MLP neurons of a small language model. Each row is named by its layer, matrix (gate and up: input weights) and neuron, and shows model dimensions 16-207. Each number is 500 + 25 x the weight over its row's rms, rounded and kept within 0 to 999. Numbers have three digits each. A neuron's up and down rows have the sign that makes its largest values positive.
A block is one neuron, or neurons of one layer that tend to fire together. After each block is what it responds to, as a language model described it from the Wikipedia text at the highest values.

L7.gate590:494525488510514503468498511535526448491503507510492482487420492471498510487472536468484510488554541534474500470519512474504522536501504509491499495518519468516524470492517468518438555495494507548481528480504508505508531488519494524469487485486525451527530473436438492500534543511473470500505452482503494472496471537492537532495463497520466498495457494526499469465486475464536523495509481539516487539528468500488485513481513449462488504500530500506521475491500499509488515505525482495446517488543490491520532500517511463470532519509534482470438500485518535485491469507476507470
L7.up590:498509546490531474489469463539462502496465554510486496504494513427490529482474509468473466507513548482501531516500479504491483527523493479511472472517509479510478484449537505498495552527479489539496496487502505472532508549498548526531450488497517497496507456484497515481500501553469492471506481451492535497477473547485521519491473509485498495491501484550502490479525502487524523505506502543490498506536483476485504485510507486496506457501506494501466516517508538489505516535493474488508527477547502510504512482507546479482495478493524512499434500459483496484475511512491496483
L7.gate648:461470502549464475527496531484516468517508499509443531468466503510479504498490525438521548513481489483497507522492506489530497475477526478508520508498473518515532549516490490522475499538541506515513499482501521517494469527534523488507463495524487505438516500506488470495518476490529503514495435494519461536531561475548476477465509531527497489469512521511548462526508534491468508519511509503511471508504537518522468490513471514487527473475487529508470477547512471442515496500542521498532528508541521483506513455530506547507521517528493527479467486477527537501520495502504532493
L7.up648:517522503470483473493543508501515491512538500508470546514512485496540529506495508509543477474535513497481454479526497490455523502427509473506493506532515525487497549517500506480514548568524512501488522509473485547507472479503511502481507501516550548491472483508482475490490516485482482456494436489472496516509485480527512506462480507513484477477481489542483528539493509490478545548489522539493490463489451514456491525491472504495550501505515510492473498526486497477535484530495550510494468508517508478477509463491512517513509487468481515537498491484497500478476568503506512528
L7.gate719:472489506496511525544498506504494496540507510496466536530506486502521544465480473466481467508504530533525488487529521519488507501504498470527551553528459475526552512491543510457497482490509481524494496522498510468526521460511487542513514519482526483504544473499540515495508485494511510517510479519467480535502491484475510496511520488489476526510512538507472500471467500496505524587485528460507464485514517517478504513540480527474525502519495477483459512488497496501558493519536540474489549499504536506460494501484507481511517532536551480464485492518486524532478535554531503507
L7.up719:415433508523506524470514476524506486497488551510448445501500483485510505490451476518473474519515520500533484486495493495503506516493485507509484532486501498524502495471510494462495490525513431514498495532472481487498500522465464511502506437522533509511470503515497538459512497498492493568533554487463513500472482476527530501500520458449471514503512541532520471477495495500492521512476488493494524498544514510511496519515458512497506476492473494503458482476476490477538500514549524507498474509475514517503484531485506483514439452509468476483498485502488469517528501496487441507
L7.gate729:498493483491519467454527487526513482456502498509465511543502489507458537518499489490490485470480502533520491510525477477439550488517516506477479519524513472543544536438510514550487498474445517495503498523488505475531494522547506508490521489549556499498497474462515462513467524512503466462495500479478475507492519502465517520493541509513524499482553528517446470474505469480494495489484519468467486470475507463521518514525511554516518484508512459493540476529497468529501487489498526503506500488477543486483488542538472532496508490542522493512507509536498502490526497510490511481
L7.up729:491496414506483512493502495489503467456467451483437509520495460474478477503491514464483478458467490465499504521509538502503560533503538480522494507480527528461478459496516493475506509471497452465469514481486525470471487499534444472495482544506493522479480451480437530465469486507496495457480552489506534514479516497534541514501479539540498513513483460525511481489481521525517516520508474515576559464529440515480511505491507503501489499519484511506460550505488497526481493509532529461522491508538478487468507489497525504511488501515500497526527485483482482459496534503539500526
L7.gate1002:478490528485486542501463518497538485496520503504492526473502529527501467546507504500555489495483506529500518520511452474492482497468517522501535503498469492490487505502493520494510507509503470521456500481533501513473478498497486543443503519520514486503532506522480469490500524492461490536496527451485551483486489485519478478461515505493516570460523506458509509494467492461496458495504512502508499507559487517499510506503468487503487479514505488541514444473488447528525495528512502523445489457496511528491520486525517509476519485484530489501493530495550534497520528498545508506
L7.up1002:462504520486503497494437496492488518499502456515553492498478482476521498508459535491482446544503506553467478485476493531518493515492498480494483481498480504548472517539526492506490532551523489515536498480492489470463495556436510508501531536504525482496514531509505495492476453473523500521506525489477516522509539505514487495518552486533459524448547515494523515517510551500478511500527514536479464504504543501483477477504518467486493547502549512507489510547499515500517490518524549484455513510571502488517470496472510537531498495525536474509459508507500535508499501492515503508
L7.gate1086:473520493498491513544538517502521500484465506518477496532529490522481460510472502488494480479460490529490505459464503476490488487463511491525506523538467511533471506519491490459538496521491465523505561544500476512541507506506529531493452496483478553463494502505509504495532537492496486503515424505470488516501475528489578491495519493498515490524528467509533480508476516515508548534494546440492514494456513507485459501501462522479490501520460463501512448544514466465518457510510462509551536523534489490517498497496490473515485468514486508490494488519461498516500495510488523547
L7.up1086:495494490472520527512500509539489483481486486503455481485481487506521504532455497471502514493487499513483514500501494469497499500512540480500518452502541479516514515496459455502511506502530496441529477523493499477519481510504478504483488504457528551494525512499493466526538474525524470486490529500481534472499493460466536534529475513510484483483526537508496470487524526514493535461507530464463493493525550517496505495525532535450555494482503499500488506484493455492480470508519510485531495473509509503466476520502521505503513509530490502468478492482474505478453447522489468510
L7.gate1507:491547487541460479501502539470496503510535479485509518511496516489488520547453504487520499519511510517477535545522505489464473491505463508466518536509519549561513559522488486494457500514541483523519493534470492486476497492543486506502483467492489504482530501488525503521492493485492507484481478523495450539480521468459556484492542500445494538491510501500504516527464499520468538518538468508498499501488474508482472479540516504505499519477504491492490526545508503472508502525505492488524522469495517454531497525504451527480503561511502539481534484482527469516523474507484494473
L7.up1507:511538508533487512516488524488508495529524508487517509523482545493479471508466505531513501528535505513417546519537515540544509509457510522490461486473489496521486500489449469508476472495497508523476466534472540487525565480497509495492470521468539515490533506495531502532481454517452489475444463480533524525560533495505535510499506442460510500458516542491489521526509496520529517488475489494506500474533518536485503507502503496481537472498548521475501475511509509496500535520506479484473452487474507496527481537492490522462517534528512490492503520491499507490498496520485491502
L7.gate1597:470515447518456547522501480518494501515471526513459481444480498474490540512485495498488526503516513520499468510509510453494507504465554473527506511501541450502492527554465498527527501506537507519540518495539564524508446486500486488481465493502511483503483510518478474512534476524510521525565471484498512479517482508481455510502526515525517504471531514475509513494528490471485506438510543505518510555461496492501533520510486511511500514470485475456463511520539526460498515497517473482470539470458499508501493514482522529503485502490473549511512480516521536487535539522486467478
L7.up1597:504489464495507466491499517465516441524542487508451448532484543497463472553506524482479446544520535518487499484513498542489537471496473527516514498446468527499525477497485525483506492533504504489461529498484508486490478484498531496549476570497532499499524503503459533503494465520541486476506499531525546501461478492449468491488512506524503482543539488517496480451461508511483505461493456498529530444489520466499484505507501542540510522517503507512475536551523521532503534473514498502531568430498480466487513539525516553501492519486495542447500488482486493499529533504519503518
Description: Word-piece tokens just after a word's first letter or two, often capitalized names, as in H-op-kins, Shr-op-shire, H-und, or "-" in WZ-7 and B-side.

L7.gate21:546514551468512489498471498549508488494494500515493546518456531484564521480462530470469523463493555496502510466478488524475492501518482465531475506516498459494494497478513467461511504484530472482493476526439476492518490484524458529517498472506488526492523521474502520562495536535533499494474469440526421527496555526457521510549498467543542496517490502486469523524532527470471484499463496494543505523511536513531523506545493504516480511511533520507444470477459490508504495516487550481453515515510491504508466534476510449500463532481503492513496470548467512518472523441481478463
L7.up21:519499497507475461490499556484487500453491518493506464468522559533464504492458546502477485486487513507505537487475509541509541520499544494497530482490513508513478490454497471515489454518484510477521456474492506465513478462552553519520537479489543508502522446489497528516488488532490513575504515498509424509541546510486508507486472485524506473522507487471487484536517478476525520511499514491502514516522481491503473493486491552506514489517556470493461486497501507486477491468520511504518515495519487479465497476474494481503457520474557534540496458502514532470475446433481530472
L7.gate89:519468487457482529544503508542440500469504528503482480525471514500456530473515491465536508477547523501463532525493497517535506492482475489471475448526524468509419529516503518492481488478473484484497520445560501480522530507500518478476497508504530523540509506501509532475501487485468479565498524549556478531522476520559474526507461490516503445509488467506517513505472492517499509494502547503503505507478553528460505495469481503507474508531499500489505474504532503508487509509545484549522442516512513443492483492516463511531480505488558515494456530512516515516480455499509506512
L7.up89:494505505485529478516491519531485506450522547496459509523530471540479470483477500477481520497537536503491507471529480476507496465489481501533495480463504503515459538497509524472516465522494526450490512498517486488459471479488470490501505524523495491489535490549488523484510525466451541507534544519533493508511477492520537500474438496506494517499513472479552542533523492515530512480528549551495475460496504558513512490483459514500490450533509468506526492470508521476516495473481478516565452529487474472497516559503475479514474530496514523499472505552472496493493490528518515486
L7.gate398:503488480474521474477460520422493519519502513465513508496510466491493506485476485504489492507557492518496534468446551485496517455500511462510509502526503506483484546525460492514540483473541477509548512462544484537451528488534471493562517491487504464456476528523491507486477499490532515518492506466467476504524486529519482478528464531537489545513474513492481470476441503466497487496492463515513527488501507504514509498529491519530552438529477507548464519485488469498461445530511499536491488502493421498479460515506527467502536479471518513547513535485457504496478526504518497460
L7.up398:538489507492519540534496487466517486485492513502537466478549502522509495475464478533493512549507503474480509484506502525466504440507524524503496470457491503503524548501538453510533484522461509517525549488496537515503537458543447510495519553515497531493552431468484475505502492526484505482497543470467482526491500419496476487489528516486488499510506495522482497483481518444517492501485507501511487514502509527483520470528474486487510510530476452490497478487470486535502531476526535523503481509478451499476497507526486521526506488542514517532451489536516470497514533573488498459
L7.gate655:522458525468469500487485512451464461505494460505498492479504519516492476530476513514474532508507504552499506491498536514466517478473540539473484451509513471495495511497476496487517503453529508441491516475477447520514494481475448509544520500496481464504499475504491484523486517442482523499468475472518504534520518547438522519499510515494508520481495494485471470522492498533478473521468500489476480523532526502517506517481525503509518513532535474510463504502517483460489514485529477470502549519523502533484514524501494498527520537477528521481537490466504515480491505504425492492
L7.up655:511484551480506478487465519504484497490464482458482520528455486446498503474443484495488467511510542529515480482500493514478515485469521495503492555446470505474524484459477472516520487489493517511466511483499522458488473483491544477466500536521507480454517502503503524500484527488514484491471524470538510487471500440513473515484470489491460474507518492525541487504502493508547502510477542517498478451487509503482538499509497513497519492494547502508513492478472516504514471502489444487507462523472469506501465487501539474500504475519515500467453480484494522526484510510515542544
L7.gate788:488533493518508472532493528475470462495490508510491525485543542516472504459501502425496507482515500498506494496491548506471514475528542539540515509515511470501478500540470519511478510484465484513491567509536472524512485492478491498517512535478471523484490479551492458501499523503499489437510496512509487507528511522478518467477498529493542555496513507518462458533508464490471518473467497511512490521494531482486549473514530507546526511499517510475458527523510471513471510515498488535479496493477476480476488526489482533532500476499464515563482520533485471513465506492511505493
L7.up788:465478523521507507547484478489484463506534483489544515545514475520463521484460480468495518518454500500523476494475487531486474491506519528534515529526476480517521516485520464546482524474519431488487499499531534493449506505486511567540476500505520455489505516534497497503533563500457514493487465491505511520549557508507450516555479441533496520500461460533531483513479510516502524532543507490512471524524491535473507509499479518499533486493496467488466509496520478498524513524539497459489463520484525531485483540499475533490520523501498479511460510471513529529481499491482476503
L7.gate1084:516511483506511466472524448498477508524525517520512478531487537509521467447501495467431497479524518514485534481506467479456523509475495519527515493514460488501487493433505474500507503517493505472491509500522486511463456481498496516495524510538490487515512518529521563464492496459505533479482536459505508506518516483501458456460533465485491489518488485503480482480498533508515465484488509475509482550525497522473478496523542483518509516480481545501502517498504485467494470524533480488528494479491503463487459530463524505514449529509520459521468512482480488542519501531490477463
L7.up1084:505489510469501480532512474476500496503478496520488493467463513502540428506488500514460479471489566543506520483528494531474491505497485442464481482507483459531498500465535476490481504507505519462499525525489533495544475480501513571502492524518485493473522501505453502517500496495526518485500491489488507523525519491503498485453535510509524478527496429485521481497489516492493504474446502530483461506513499515500486573511498520509493453510498465500531498552508517495509473565537497516490512512518476479446528535506459478501496501488540503494489526469439519498467462479450485479
L7.gate1102:470518497519507517462529483476486494520490474495503501483521548502500544540467503502536551487516490487510467454485469506486531508518492477531467488523487531540495486476476543463496490460524513522477548501482504512478540490506497478499488457500494504477544483503494488519503512564530485517534487437516475479498520490495520558499490498506509529457521476521486480532514549492508452530442475469544478475502507487519519517507558463525542513534525515506456520512518495476461512486533486502507492500518458472503467522478515479503484537485510482495530532455513516542480539498513494440
L7.up1102:484524513492509512442478487518470542513507466497498518485523567526495516504483515502499542529508478502477469450486492507488503463482509536494468489533481505532500488468494524483497515445494510493510542507491517493485560528510499504506512472548485515470530473527511504510508503546505469513519486435516440482499540444503543530488494511510515483440509524496491485520499517523507517488464486490528483488510536484502507496473546501500539515512536521490477497521528487470468505487528482531510510504519512473504483527513503505470469513501502501518525532436511533508504532481517495450
L7.gate1700:514489552493484502505491483501507470531526478443482496503491496516488498503514546517472516495502533462494494550482498503539505507535506523494441528454514538530468483522503466518460504434492505467499519432465465480475500463510469515491493560459462490484507516488558474512503518497513514496522530493469469518444503478497480526486472471519501507486517483505500502491481519483465472487507553524488496541508486524502502456496471506486520466486519544497515546502427514512496492477495514509515511537515521484482495513517518474526470507503483471486460467507459448495473535474465501510
L7.up1700:521521492491432506487515473511524510497476496530504468517490531488539532526489510429472491521519510478537494480477513489468482463533517479492555532473499487491541513564495494474507519506455542437474498566473520510507508517492509522533512518503481492529516495512519502475477489506490480531530468530507485517468484477481503509505496545478497490465509486525481518492518488505472500513491529477464488488491482468502518500467454458522510476482491506460495446533526479482488443525495491494513523495496501465553496479535489467455486490529520486446464497454517516476442467478496532497
Description: Final token of a main verb that takes an object or clause next, often the -ed/-ing/-s piece, mostly speech or judgment verbs: recommended, insisted, awarded, rated, calling, restoring.